config.yaml
n_layer: 10
d_model: 192
n_head: 3
n_kv_head: 3
head_dim: 64
d_mlp: 768
vocab_size: 8192
activation: "tanh_gelu"
norm: "layernorm"
norm_place: "pre"
norm_eps: 1e-05
positions: "rope"
rope_base: 3030.0
rope_fraction: 0.5
qk_norm: true
attn_scale: 0.125
bias: "none"
tie_embeddings: false
parallel_block: true
init: "normal"
init_std_qkv: 0.0361
init_std_o: 0.0361
init_std_up: 0.0361
init_std_down: 0.0
optimizer: "muon_variant"
lr: 0.00282
lr_mult_o: 4.0
lr_mult_down: 3.0
beta1: 0.9
lr_head: 0.0117
grad_clip: 1.0
warmup_steps: 29
schedule: "wsd"
decay_fraction: 0.684
decay_shape: "exp"
final_lr_fraction: 0.0
batch_tokens: 32768
seq_len: 512
doc_mask: true
z_loss: 1e-05
train_tokens: 125000000
steps: 3815
dataset: "wikipedia_en"
MLP neurons of a small language model. Each row is named by its layer, matrix (up: input weights) and neuron, and shows model dimensions 32-159. Each number is 200 + 30 x the weight over its row's rms, rounded and kept within 0 to 999.
Before each neuron's rows, "fires on" lists the tokens most often at its 100 highest values on Wikipedia text that the model never trained on. A number after a token or word is its count.

fires on: ":" 36, " |" 30, "1" 14, " /" 4, "2" 4
L2.up738,229,168,186,179,242,202,200,187,207,162,264,173,194,206,198,190,159,203,211,187,264,224,154,153,200,196,233,220,232,165,213,205,203,216,209,185,227,243,200,223,238,176,205,209,219,203,173,225,141,164,242,213,225,171,177,168,180,162,205,158,198,236,273,180,210,212,211,175,200,186,242,213,171,250,133,229,136,140,185,235,239,137,269,209,198,203,206,185,192,210,209,201,194,233,215,183,193,228,219,155,191,181,208,168,237,129,162,238,147,212,170,161,204,178,225,205,151,240,214,249,237,198,187,208,190,206,222,236

fires on: "0" 36, "1" 19, " |" 13, "s" 8, "itch" 4, "D" 4
L2.up660,191,179,197,190,158,179,226,191,150,148,202,199,177,233,224,250,235,229,240,222,203,203,164,176,229,236,136,150,233,191,213,253,228,211,202,183,281,201,197,153,200,207,194,185,285,191,206,216,194,181,190,198,187,229,217,177,181,199,171,178,233,230,171,180,201,196,182,176,227,222,191,211,190,221,163,213,214,183,214,219,217,207,226,201,195,216,213,222,133,169,193,182,196,209,212,257,241,223,185,165,170,139,169,241,207,179,211,181,226,180,211,168,262,227,170,204,182,273,204,176,210,248,155,199,228,99,207,255

fires on: "\n" 18, "y" 10, "hi" 6, " and" 6, "ry" 5, "ch" 5
L5.up724,155,142,166,184,179,223,253,236,170,194,205,199,186,213,236,203,176,198,253,220,214,197,215,238,235,182,218,188,235,208,202,218,192,197,215,153,189,176,206,165,224,197,204,246,187,190,198,268,149,158,167,258,212,217,190,182,187,168,149,210,202,200,183,201,162,211,199,187,219,168,135,181,189,253,253,202,147,187,182,208,207,197,301,124,204,212,191,241,193,175,236,233,163,206,174,195,225,143,223,240,269,204,228,177,164,204,213,159,189,219,206,130,165,217,203,183,240,220,217,219,179,144,193,233,166,152,174,176

fires on: "-" 67, "s" 32
L2.up673,234,238,137,164,198,253,213,201,204,182,252,177,153,224,216,151,175,150,223,216,233,209,194,220,166,214,222,189,244,183,215,194,234,223,254,204,198,182,177,192,192,191,209,225,160,226,174,187,219,173,229,236,233,185,225,286,174,224,242,208,259,246,180,196,229,184,196,226,205,171,190,145,196,242,284,240,154,246,144,252,182,232,172,210,192,195,226,161,182,222,166,213,257,165,176,162,181,217,191,195,163,220,169,230,197,220,178,179,231,238,183,180,234,177,192,182,229,181,198,195,172,228,197,235,226,214,187,213

fires on: " " 95
L5.up202,173,169,172,239,237,242,248,183,255,163,216,295,186,191,235,185,223,168,235,171,213,230,189,150,182,220,167,155,189,221,229,178,215,195,209,145,191,169,183,250,221,197,188,277,194,208,210,236,214,173,190,224,169,188,215,181,187,165,201,201,192,186,212,238,260,214,275,174,242,219,182,169,222,170,199,216,230,188,200,210,207,178,198,178,233,211,155,205,225,252,190,226,179,204,139,191,202,211,162,220,191,188,212,218,208,184,255,197,157,228,196,199,245,225,155,209,180,171,154,211,184,226,225,239,141,214,179,203

fires on: "." 32, "y" 13, "\n" 13, "1" 11, "c" 5
L5.up596,162,184,240,199,180,240,172,230,154,208,216,110,192,232,230,204,156,175,198,229,236,162,159,204,189,137,203,194,208,201,225,272,222,195,165,184,204,226,202,173,223,208,243,206,223,247,212,206,146,179,226,220,198,201,204,165,210,223,184,172,159,191,198,195,249,174,184,175,228,155,168,241,189,200,191,232,185,247,223,178,211,190,190,197,192,215,223,161,180,224,242,204,171,240,148,191,283,150,229,173,204,184,186,190,155,214,161,181,245,177,210,155,171,264,187,207,236,231,239,184,198,160,171,205,183,205,204,189

fires on: "/" 17, "s" 14, "us" 9, "9" 7, "ren" 5, " commonly" 5
L2.up8,248,214,154,203,152,193,205,202,180,201,182,165,185,199,184,133,189,186,261,197,197,230,243,221,209,162,198,239,174,181,144,187,190,210,204,230,215,206,179,225,142,227,178,188,232,180,178,245,254,217,176,246,131,215,252,192,261,247,215,230,206,210,193,176,196,189,197,173,294,224,212,182,218,207,220,199,191,222,180,224,206,232,196,182,268,185,193,181,197,183,211,175,194,226,246,143,202,153,203,199,170,195,208,216,207,110,213,206,164,149,225,145,201,181,255,182,182,169,226,165,186,248,246,147,194,260,205,181

fires on: "s" 48, "y" 15, "9" 8, "us" 6, "ence" 4
L2.up251,219,201,246,235,177,174,246,183,173,262,233,193,187,217,183,160,243,206,256,214,169,159,217,266,188,186,174,231,176,233,196,208,185,211,176,180,158,178,216,216,208,184,208,187,183,179,190,168,184,250,195,209,190,200,252,201,250,267,241,221,209,176,163,236,177,171,209,168,240,170,183,190,226,204,211,185,226,207,146,195,171,179,169,236,225,178,200,241,206,167,211,196,229,199,217,148,209,221,237,202,225,227,182,221,156,144,212,239,173,217,236,206,143,187,165,199,227,200,141,184,177,205,166,163,138,271,215,231

fires on: " the" 25, " |" 16, " Paul" 10, " of" 6, " The" 6, " No" 5
L6.up284,159,168,195,223,182,201,186,241,225,195,127,233,236,177,229,162,182,181,217,164,145,186,208,213,217,145,194,241,201,245,172,240,193,166,220,219,214,184,178,145,203,236,200,178,236,242,242,225,205,206,181,175,211,233,136,163,236,250,124,186,233,221,223,200,185,223,138,184,213,148,191,196,200,185,215,181,168,198,177,252,202,255,190,204,211,149,191,177,188,177,214,166,239,194,218,206,172,233,161,210,175,197,168,241,204,185,205,175,220,220,203,226,216,192,181,230,213,157,258,184,202,161,229,170,209,202,213,136

fires on: "-" 55, " " 45
L2.up44,209,195,215,191,234,209,208,174,195,205,212,214,229,252,194,217,228,184,245,121,188,234,181,216,174,180,218,213,190,209,234,216,237,160,215,130,242,190,182,187,212,213,202,208,186,205,209,201,244,209,214,185,182,196,174,191,191,212,198,207,202,164,193,206,200,204,219,207,259,209,216,188,167,191,190,246,235,182,192,221,189,179,177,206,174,214,164,195,188,161,182,196,212,161,148,210,154,183,219,210,230,191,265,213,181,177,200,236,180,230,212,209,199,200,163,218,235,202,163,253,116,201,178,214,165,189,199,228

fires on: "on" 14, "en" 11, " D" 10, "und" 8, "ed" 5, "ian" 4
L6.up426,225,188,185,191,139,224,134,207,254,255,232,193,228,126,197,190,215,182,209,257,215,167,201,200,180,189,208,202,172,226,193,203,220,201,177,178,147,218,188,156,174,247,210,178,204,178,169,202,251,247,210,177,194,166,207,152,180,174,176,214,164,224,186,159,227,166,141,194,193,222,217,231,220,191,231,254,219,178,220,212,198,205,212,214,178,214,218,239,175,225,228,181,186,161,227,209,189,243,239,201,215,246,221,127,200,206,196,197,186,145,251,239,204,224,178,282,178,171,180,252,134,202,222,264,248,252,202,232

fires on: "th" 34, "–" 34, "s" 17, "-" 5
L2.up528,205,200,191,254,182,210,261,182,243,207,209,161,203,205,223,170,203,178,261,266,182,128,181,194,259,199,142,235,214,164,173,197,192,201,250,216,239,172,257,194,236,210,236,235,171,234,200,183,174,171,168,259,226,231,176,211,182,171,152,190,271,268,185,242,149,171,202,205,188,185,167,171,238,216,238,248,196,198,211,154,168,217,188,181,205,189,156,142,230,191,208,200,204,177,191,231,193,200,163,192,196,206,164,193,223,223,188,224,214,201,184,194,218,179,165,175,171,204,246,181,147,224,168,201,216,208,210,176

fires on: "ed" 29, "\n" 22, " UK" 11, "d" 10, "s" 4
L2.up138,153,250,188,238,220,188,199,186,236,222,181,269,154,118,233,251,178,174,250,162,161,218,229,164,158,228,206,196,208,219,174,246,175,243,182,165,206,199,182,172,205,227,206,245,160,200,238,127,202,170,216,156,190,167,225,205,224,230,193,161,247,125,215,222,245,177,150,217,206,221,191,205,174,203,211,149,230,158,203,187,207,246,214,163,184,200,253,146,192,216,262,208,189,206,252,254,185,219,202,234,213,216,182,220,193,243,240,161,156,187,223,179,250,141,229,217,231,176,229,232,153,188,243,162,235,202,236,205

fires on: " " 43, " L" 8, " At" 8, "s" 5, "o" 5, " C" 5
L6.up340,155,234,225,251,220,229,188,208,185,237,216,156,171,260,217,191,221,164,193,224,279,134,180,195,172,213,186,203,193,225,213,192,225,223,224,198,171,205,184,182,204,208,233,180,202,212,174,198,151,167,198,207,140,227,132,207,211,186,186,206,252,178,211,265,200,233,225,215,147,200,162,133,191,198,200,222,221,198,223,186,185,197,213,189,249,214,221,158,229,198,170,242,199,156,195,177,220,219,234,235,171,246,180,221,132,152,184,195,212,193,239,218,159,214,145,197,246,167,190,213,221,147,193,221,213,222,168,194

fires on: "in" 19, "u" 10, ":" 8, "y" 8, "or" 7, "i" 6
L2.up476,193,228,230,234,212,224,207,227,212,177,191,219,256,204,228,217,193,199,249,137,197,209,192,198,171,148,185,233,196,162,216,203,129,239,168,176,212,265,254,253,217,231,236,205,165,167,230,195,197,202,206,195,143,200,169,138,175,185,214,189,101,194,207,185,267,265,158,242,231,235,166,217,188,204,168,185,204,195,203,174,225,172,202,201,176,208,220,184,166,239,200,204,221,144,149,166,214,150,236,205,205,232,184,245,158,198,209,237,188,188,171,210,153,195,199,182,218,190,227,246,190,179,208,229,201,168,184,247

fires on: " " 65, " or" 10, " [" 4
L6.up330,241,221,174,183,167,248,263,168,172,199,240,248,169,172,174,174,178,147,171,246,254,203,194,204,221,186,174,168,206,178,242,221,157,226,164,230,230,172,197,233,199,213,207,247,203,210,182,173,217,142,222,235,219,198,176,201,166,201,208,222,230,233,218,245,236,205,151,206,154,207,184,180,148,178,202,140,149,160,169,188,183,224,191,220,215,224,175,197,239,176,191,134,200,234,187,178,171,150,224,211,223,196,213,171,187,200,205,143,237,207,238,187,224,215,192,156,224,198,238,223,208,237,239,189,214,157,176,222

fires on: "1" 35, "2" 34, "3" 9, "-" 7
L2.up261,199,171,218,233,195,222,167,192,141,207,198,193,218,174,213,238,143,166,218,264,250,277,230,193,222,206,176,152,193,174,254,221,184,213,171,219,250,272,193,192,218,230,206,226,217,174,159,241,192,212,219,181,180,235,208,170,212,136,207,165,173,221,216,176,231,170,179,171,174,201,274,189,244,275,173,229,159,183,209,226,197,166,212,249,211,201,221,232,212,196,181,164,154,215,214,187,237,193,197,178,185,192,185,194,221,173,206,176,157,167,236,193,190,175,196,184,162,197,203,192,199,220,146,168,190,224,259,260

fires on: "1" 21, "y" 14, "al" 11, "in" 9, "er" 6
L5.up138,170,242,230,290,192,164,168,241,186,195,204,236,205,201,243,171,207,175,250,225,194,200,214,232,212,221,241,231,204,166,182,170,210,163,166,235,170,199,230,216,209,256,212,189,200,246,138,223,198,224,200,167,183,197,248,137,227,153,213,195,202,188,178,159,192,204,232,183,200,203,234,208,172,204,155,208,175,178,171,189,192,162,140,154,230,176,198,169,206,221,177,174,130,152,168,145,180,189,195,231,249,245,192,250,208,203,221,207,239,220,222,191,177,223,242,210,209,181,222,249,156,167,190,177,206,205,133,228

fires on: "e" 15, "en" 15, "er" 10, "es" 9, "on" 8
L5.up399,197,176,207,208,164,229,177,205,138,180,228,195,213,208,173,244,206,231,171,245,193,167,196,226,203,195,195,254,130,225,223,260,239,196,212,218,227,196,201,129,161,268,217,164,223,209,178,197,236,219,237,169,174,179,246,200,144,145,199,201,173,231,176,246,245,197,176,173,167,234,175,185,175,191,194,232,229,186,177,164,220,179,236,171,206,173,199,200,207,144,211,212,188,186,178,228,194,184,181,212,205,189,189,203,169,207,177,216,177,131,280,188,185,195,223,144,215,226,192,207,186,246,237,170,213,176,204,209

fires on: "man" 16, ":" 11, " Anton" 8, " Den" 7, " Tom" 6, " Mi" 6
L2.up301,212,180,195,220,193,200,184,159,194,160,203,218,176,191,209,214,184,183,215,225,165,223,189,233,180,166,210,158,186,184,231,222,178,210,267,230,239,277,180,199,181,201,258,231,208,249,164,198,222,209,245,189,131,227,213,235,255,165,195,210,215,234,167,174,234,178,186,176,211,164,220,184,221,176,267,239,164,173,150,203,187,220,202,180,210,140,170,194,211,181,192,190,222,221,238,222,206,199,202,182,243,177,153,166,179,222,173,245,213,187,236,179,240,216,175,218,206,212,188,222,137,219,207,161,261,227,189,143

fires on: "s" 35, "e" 16, " |" 15, "-" 7, "n" 7, "d" 6
L2.up100,207,207,201,180,189,222,190,212,182,213,222,231,195,208,207,228,231,185,136,228,180,161,228,199,197,154,189,173,158,173,222,193,226,242,217,161,205,231,170,186,211,180,209,180,226,200,187,95,211,217,160,137,223,218,237,213,213,193,240,216,166,189,229,185,206,179,191,167,241,188,201,259,164,213,228,222,138,193,192,216,203,182,126,203,181,240,154,172,263,237,225,216,213,221,220,210,195,181,193,227,193,203,197,215,161,230,183,221,263,246,172,247,210,170,166,174,187,185,216,247,228,229,208,177,200,202,201,224

fires on: "s" 27, "ing" 10, "y" 9, "–" 6, "nning" 5, "°" 4
L5.up689,192,212,214,183,204,237,254,176,127,181,169,209,221,172,214,218,257,185,202,215,132,194,179,188,223,178,237,203,258,250,216,220,228,152,168,216,231,208,176,198,206,178,160,173,228,202,232,231,217,209,160,195,150,172,150,169,250,199,228,201,192,250,207,188,207,181,168,210,118,216,243,261,187,189,245,292,138,184,218,170,218,208,221,200,131,216,187,231,163,154,188,169,168,217,179,212,127,179,186,226,230,184,175,226,198,250,181,193,214,194,217,204,177,212,273,223,181,221,211,215,185,174,188,169,179,173,167,233

fires on: "s" 60, "ing" 11, "ed" 10, "en" 7, "." 4
L2.up18,239,232,186,226,158,218,209,167,245,168,204,200,178,185,222,167,211,177,170,197,224,171,156,207,202,133,157,202,159,221,189,207,203,118,205,179,272,198,195,209,193,244,189,218,221,199,194,193,233,197,143,190,140,192,257,170,244,144,212,228,182,244,203,153,210,162,220,159,269,248,149,227,232,226,163,223,239,182,221,192,193,197,214,199,189,195,223,177,206,229,167,199,125,194,201,198,217,236,210,249,185,184,209,164,168,191,236,195,149,220,198,233,231,209,215,156,186,191,242,187,175,215,292,202,200,211,236,205

fires on: "-" 33, " and" 21, "4" 10, "2" 8, "1" 6
L2.up602,190,171,235,218,241,154,198,213,165,211,203,189,239,247,203,258,232,186,227,164,163,184,119,178,180,157,226,170,238,202,254,221,239,205,224,218,233,212,211,224,209,235,217,216,179,175,244,167,189,265,178,179,161,237,164,186,193,258,220,229,205,201,180,188,191,171,196,242,218,192,185,189,213,210,186,193,251,157,149,272,176,159,187,164,176,222,182,236,180,128,186,232,249,165,193,234,199,260,177,195,178,139,220,213,201,206,153,185,188,192,207,256,224,224,175,212,181,185,196,226,215,223,148,156,232,182,173,224

fires on: "." 20, "," 17, "e" 7, "-" 6, "al" 5, " with" 4
L5.up535,219,230,231,191,196,207,213,184,170,223,192,185,230,243,199,159,215,173,171,247,194,206,214,210,166,225,214,243,154,194,143,164,196,192,160,206,211,223,176,223,172,215,182,141,210,157,177,113,196,233,198,158,240,255,196,204,266,235,156,201,188,235,187,214,231,210,179,233,195,195,139,221,219,185,203,210,208,262,219,190,199,151,211,154,183,211,185,202,200,186,212,159,233,241,218,204,218,248,220,172,182,184,176,279,151,183,157,172,247,229,191,227,211,205,218,194,220,206,235,192,225,241,160,154,225,143,215,217

fires on: " the" 41, " |" 32, "the" 7, " a" 7, " in" 5
L2.up326,177,134,211,259,181,176,200,170,255,198,179,227,199,236,194,256,207,247,233,182,191,205,167,205,265,158,200,226,169,241,205,233,148,226,257,178,150,231,287,163,200,239,195,198,178,239,214,195,235,172,226,186,239,236,217,166,191,245,237,188,201,208,164,181,208,217,180,148,172,203,216,179,217,220,195,142,188,214,205,239,162,146,177,186,193,217,220,203,222,201,194,191,227,207,223,166,174,231,198,195,174,243,147,229,215,191,169,180,208,206,204,199,174,190,180,180,164,157,191,209,193,197,168,165,183,210,201,182

fires on: "0" 21, " for" 12, " second" 8, "th" 6, " regular" 6, " |" 6
L5.up465,144,201,171,211,194,227,175,182,194,190,233,192,203,183,224,220,188,195,193,219,230,156,189,178,228,199,188,200,239,220,199,198,264,205,222,259,238,178,278,132,201,253,168,229,178,241,180,203,171,151,231,192,181,218,177,222,218,242,192,162,263,174,164,173,193,188,226,201,153,217,183,200,215,208,183,236,171,217,242,240,203,270,235,222,199,212,228,215,215,211,245,212,179,218,199,207,233,170,231,235,197,226,144,209,213,139,277,216,224,152,181,182,192,175,133,180,213,250,244,191,216,196,211,248,148,147,206,193

fires on: "s" 47, "ed" 12, "y" 5, "ity" 4
L6.up31,211,201,241,251,210,191,250,178,205,181,157,217,201,168,238,200,219,271,234,233,167,217,155,213,206,184,182,205,217,233,234,168,218,224,205,233,221,143,238,203,207,194,211,213,137,213,253,273,189,210,200,200,199,178,187,187,238,171,170,230,239,216,213,227,174,170,187,198,176,147,221,203,186,206,230,188,146,220,156,201,193,216,188,220,224,199,230,231,209,220,210,223,201,217,259,250,202,212,146,203,173,179,236,185,184,263,163,178,156,233,254,232,176,259,225,153,185,189,215,242,176,231,165,137,207,186,222,197

fires on: "a" 17, "y" 13, "d" 9, "'" 9, "m" 9, "s" 7
L5.up742,159,226,156,218,216,226,138,238,185,225,239,184,193,225,205,188,244,235,201,224,210,169,139,190,196,205,198,254,188,195,197,205,219,182,185,179,202,215,187,161,227,225,132,180,219,158,193,185,194,126,260,167,197,149,237,151,224,193,192,157,167,170,226,198,239,216,213,161,222,218,192,181,225,196,163,230,204,229,214,212,222,256,161,260,176,201,201,203,196,178,261,216,228,168,210,247,200,158,158,195,227,196,235,145,176,208,171,204,218,247,210,206,153,185,191,192,204,222,202,170,232,221,184,169,136,226,138,210

fires on: "er" 24, "." 18, "al" 13, "ed" 9, "re" 5
L2.up297,161,205,127,173,187,226,220,156,215,150,226,209,166,235,205,220,185,221,226,182,207,186,193,221,200,240,187,202,219,191,224,225,188,171,208,207,187,191,157,215,228,255,226,189,179,222,152,232,171,206,220,200,218,253,221,226,176,179,134,233,215,214,169,161,229,202,216,244,205,208,198,179,165,208,209,158,236,210,182,225,223,170,231,182,165,180,172,231,211,230,215,235,171,212,186,191,216,229,210,167,196,174,196,182,204,230,140,163,190,222,176,147,239,199,256,157,197,217,222,172,179,270,256,167,253,263,174,179

fires on: "s" 32, " May" 17, " April" 13, " January" 8, " June" 8
L2.up377,228,241,139,164,190,193,223,214,176,200,204,172,217,175,225,201,237,188,263,215,283,209,167,214,169,236,234,223,203,185,176,176,237,212,164,256,195,189,164,160,237,184,191,209,264,233,208,230,220,199,230,217,205,107,207,197,173,271,192,189,163,179,178,211,211,153,189,167,227,199,186,180,210,176,250,107,165,211,236,229,221,180,193,210,186,199,223,230,202,207,221,170,221,163,247,203,174,225,174,201,221,188,196,165,226,133,185,213,219,228,200,230,245,198,243,172,172,184,271,216,209,205,235,207,179,170,234,204

fires on: "d" 19, "de" 14, "s" 10, "re" 9, "De" 6, " According" 6
L5.up241,126,247,169,201,182,182,170,201,190,209,200,240,244,178,193,227,216,185,195,146,233,198,208,152,153,192,185,204,192,207,144,193,183,215,230,203,214,216,179,177,190,224,213,244,185,195,194,197,214,215,214,209,217,219,189,217,161,226,228,163,170,160,239,267,212,207,231,160,204,157,254,210,207,184,274,203,166,200,154,217,236,186,198,225,297,179,210,188,183,226,210,232,151,237,211,267,177,209,243,253,168,196,162,206,165,215,196,215,214,219,201,250,233,105,196,188,254,189,176,217,182,201,184,197,191,222,133,204

fires on: "s" 22, "S" 14, "er" 7, "ct" 6, "T" 5, "ed" 5
L6.up385,212,167,220,231,222,196,225,164,184,222,180,207,153,207,259,208,194,221,209,172,142,209,236,167,220,153,123,186,200,223,213,204,223,197,139,209,203,182,222,168,205,231,194,175,191,247,215,182,244,212,218,169,248,190,252,180,179,247,203,174,168,251,226,169,184,273,193,206,206,213,187,175,182,180,173,180,161,212,186,197,227,214,160,246,171,174,172,231,197,162,236,198,189,196,194,170,244,213,168,209,190,153,175,217,247,194,135,190,265,203,196,202,266,204,174,203,231,216,218,163,165,200,232,202,245,214,217,183

fires on: "-" 50, "0" 8, " " 7, "1" 5, "6" 4
L2.up671,162,152,208,200,215,246,243,155,187,180,229,227,195,234,180,175,209,170,173,194,154,193,171,214,200,253,169,156,142,189,231,227,202,212,252,190,241,182,173,215,196,231,263,265,152,252,148,175,264,189,236,180,228,175,195,232,174,210,176,260,181,189,181,242,199,196,237,206,233,197,185,194,179,225,194,236,234,237,166,230,187,159,175,211,195,172,240,234,177,195,186,193,223,128,214,209,224,221,210,186,159,165,192,185,156,227,245,168,243,195,191,195,239,212,221,215,143,177,234,229,188,218,233,235,157,236,179,206

fires on: "s" 40, ":" 18, "se" 7, "ed" 6
L2.up103,159,213,203,179,206,213,210,186,160,233,201,158,194,159,219,216,220,159,219,210,204,231,201,161,231,167,205,214,170,216,170,165,260,235,193,226,269,244,140,238,169,277,173,211,149,244,252,234,192,193,185,227,210,185,185,237,172,212,220,130,211,182,190,190,194,156,189,237,193,188,184,174,226,225,240,178,190,200,191,174,203,213,213,195,222,141,212,227,205,159,212,224,142,201,213,243,208,144,157,191,207,215,144,218,267,197,206,192,171,182,190,184,141,137,189,195,166,245,194,183,202,246,181,170,232,146,237,211

fires on: "s" 21, " of" 17, "–" 14, " " 7, "0" 6, " career" 4
L6.up618,227,209,258,191,143,194,248,207,164,209,169,226,185,196,185,202,243,203,213,219,231,167,149,197,215,230,185,247,198,228,205,238,147,202,220,175,230,239,193,169,190,175,177,225,238,229,192,225,157,170,197,193,213,223,188,160,293,186,220,170,227,189,158,223,169,167,237,258,144,180,189,199,230,204,177,237,217,261,221,161,248,178,197,162,168,180,244,169,201,196,192,176,197,185,212,206,203,193,208,215,228,184,178,232,117,217,178,190,236,161,196,280,194,247,167,201,170,161,212,193,207,223,182,159,162,159,193,193

fires on: "s" 29, "-" 29, ":" 5, "ing" 4
L2.up330,172,173,228,219,252,246,215,214,201,175,233,195,267,158,233,289,187,255,193,241,195,164,211,153,182,213,250,140,148,238,207,192,177,236,188,200,213,209,202,225,194,247,238,175,211,174,226,196,217,183,257,177,167,165,172,193,199,172,206,151,181,152,176,159,225,190,238,206,184,238,235,215,176,208,198,242,266,219,192,220,205,179,229,156,197,188,169,236,193,268,248,152,237,208,186,182,183,215,186,176,197,203,168,210,154,190,241,197,159,208,196,174,202,159,176,169,191,210,208,229,181,203,265,186,238,131,216,176

fires on: " of" 43, "m" 14, "-" 10, " death" 8, "p" 5, "2" 4
L2.up365,209,229,239,196,246,232,191,224,200,232,169,230,201,235,185,163,204,194,262,220,182,149,204,216,171,209,181,138,197,221,180,241,182,206,171,184,254,243,214,172,213,219,175,213,192,171,193,207,196,215,165,201,190,267,211,185,179,198,222,218,180,157,235,247,183,229,228,252,194,210,185,155,147,154,204,217,246,162,160,243,206,219,172,230,190,188,160,138,179,196,172,159,205,197,195,243,152,221,232,165,164,209,209,226,198,226,187,193,207,172,169,209,199,189,193,247,172,214,223,216,161,190,207,176,274,151,188,217

fires on: "s" 16, "ly" 12, "ed" 7, " first" 7, "t" 4, "y" 4
L6.up117,217,194,167,229,232,200,201,192,267,150,173,188,207,123,221,169,229,209,222,194,237,174,169,206,252,209,152,215,217,170,177,141,241,185,229,175,227,217,181,208,216,213,212,212,137,148,245,201,201,135,209,217,216,180,177,179,244,193,242,226,202,178,203,196,173,237,226,210,170,225,180,198,207,140,137,182,220,142,177,222,217,164,179,159,220,195,261,267,170,221,164,217,174,159,208,230,209,216,173,222,194,188,176,240,236,159,179,182,236,259,212,201,229,210,224,172,211,254,232,251,172,231,145,164,181,203,205,169

fires on: " " 63, "-" 5, " for" 5, " or" 4
L6.up735,221,242,167,163,199,184,222,180,223,198,205,213,186,198,221,176,224,185,231,197,195,179,187,205,170,202,202,212,242,236,208,183,206,210,203,213,229,198,214,240,200,144,168,198,183,160,202,202,236,130,205,251,254,208,181,161,214,189,200,173,216,236,212,253,197,194,200,185,175,228,184,218,235,180,178,209,124,240,209,222,177,186,169,225,175,234,203,200,246,150,228,189,219,231,191,141,174,192,209,209,173,204,227,230,224,167,221,133,236,191,162,190,140,212,269,171,229,191,213,244,220,228,187,263,219,205,167,198

fires on: "9" 21, "2" 20, "1" 15, "/" 9, "0" 6, "3" 4
L2.up115,226,172,237,206,172,230,197,256,246,176,197,241,204,198,189,186,190,201,206,220,243,242,182,135,205,170,188,209,147,204,210,151,194,165,190,169,254,201,181,219,198,176,225,182,162,170,191,210,215,164,231,211,164,238,187,181,173,186,169,197,153,234,242,165,195,202,213,201,242,183,207,208,229,247,221,235,226,173,163,176,230,202,147,195,207,131,174,207,145,184,187,174,216,230,188,237,242,146,194,224,184,181,193,115,247,166,196,173,111,222,262,212,183,198,234,235,181,229,224,212,155,229,194,188,181,196,196,239

fires on: "s" 31, "acy" 9, "–" 8, "ing" 5, "age" 5, "las" 4
L6.up109,174,214,227,222,198,193,218,223,228,258,175,191,167,189,244,250,206,165,238,250,179,205,156,222,220,226,197,210,220,187,197,182,202,197,202,200,238,275,170,140,179,169,173,232,217,163,211,269,160,155,184,214,229,199,147,248,240,212,133,180,205,244,201,202,251,183,217,202,209,206,154,199,215,198,271,208,192,170,181,184,220,186,241,175,206,184,214,185,181,238,213,208,222,223,195,230,202,200,185,169,185,148,150,142,247,236,231,206,165,190,170,229,151,197,225,182,234,215,173,228,154,239,232,207,234,205,172,213

fires on: "s" 26, "a" 18, "us" 10, " ex" 7, " areas" 5, " area" 5
L6.up743,156,148,157,211,198,253,193,207,195,199,206,198,150,201,229,190,223,188,152,205,196,234,203,182,188,217,173,195,238,189,192,205,195,231,180,165,234,243,179,143,233,222,191,162,205,187,194,152,200,137,219,179,211,211,258,155,216,198,179,261,214,208,206,222,218,226,213,227,168,205,205,219,229,285,192,222,229,201,219,189,235,189,178,246,273,179,208,202,153,216,212,172,185,221,216,219,188,143,174,223,196,160,213,175,204,196,172,179,217,179,207,275,117,257,223,189,167,205,201,157,241,215,225,202,237,176,234,248

fires on: "al" 38, "s" 22, " Democratic" 11, "ist" 8, "ed" 7, ":" 4
L2.up650,211,210,215,185,194,194,279,244,176,184,257,211,179,236,202,232,158,214,207,229,166,149,194,204,202,179,143,262,246,149,224,192,200,238,115,254,217,202,212,198,240,209,225,224,131,229,198,197,236,207,229,159,170,242,185,179,204,228,204,263,231,220,233,196,192,204,169,220,220,138,173,201,189,233,185,234,191,211,195,203,200,177,162,214,193,185,228,235,203,200,185,164,182,239,208,172,236,187,184,158,191,216,214,207,177,178,200,188,210,227,160,198,192,172,167,190,209,183,231,99,221,255,213,192,189,177,203,204

fires on: "1" 27, "3" 9, "-" 8, "ram" 7, " Brigade" 6
L2.up447,168,178,212,192,176,207,220,272,235,247,217,195,243,224,174,218,293,151,278,171,217,227,203,153,124,235,196,157,221,194,193,212,236,217,200,193,201,230,179,203,198,213,230,209,215,170,229,115,196,204,168,167,229,196,176,160,198,268,212,144,215,159,204,204,243,196,215,258,219,239,157,218,179,177,256,207,167,189,149,213,188,221,256,171,200,137,214,167,180,159,243,190,206,180,214,158,202,210,198,160,213,144,177,205,197,141,212,227,212,152,185,230,209,224,192,210,197,186,246,206,196,201,220,186,194,159,263,229

fires on: "s" 82, "er" 4
L2.up175,216,182,180,175,220,276,225,188,226,183,144,196,171,223,230,177,206,189,173,254,226,164,169,213,230,227,184,170,157,204,184,223,231,219,159,178,200,190,190,227,184,269,238,200,205,230,217,251,210,184,216,183,202,163,166,198,187,197,187,218,164,199,164,180,225,171,176,189,208,229,172,177,220,214,204,162,209,204,216,254,217,168,154,216,242,134,225,175,222,228,248,218,252,189,227,189,226,183,199,179,177,214,209,153,239,176,180,190,145,231,157,167,216,131,241,220,186,187,207,194,205,245,188,184,214,200,214,167

fires on: "\n" 92, ":" 5
L2.up569,185,183,199,197,192,226,207,215,200,206,196,211,247,152,138,238,172,203,147,220,179,226,218,186,186,190,233,173,175,200,221,218,175,223,258,175,212,249,190,217,179,210,172,233,211,234,187,172,164,227,188,199,192,192,238,188,176,156,174,161,188,191,192,213,182,203,229,207,183,160,232,225,268,243,225,233,223,247,197,189,215,171,239,179,183,180,156,238,220,307,215,187,202,190,167,210,185,133,208,95,222,174,159,198,148,237,166,197,215,213,250,156,199,180,217,190,221,245,209,206,171,179,192,215,259,190,167,183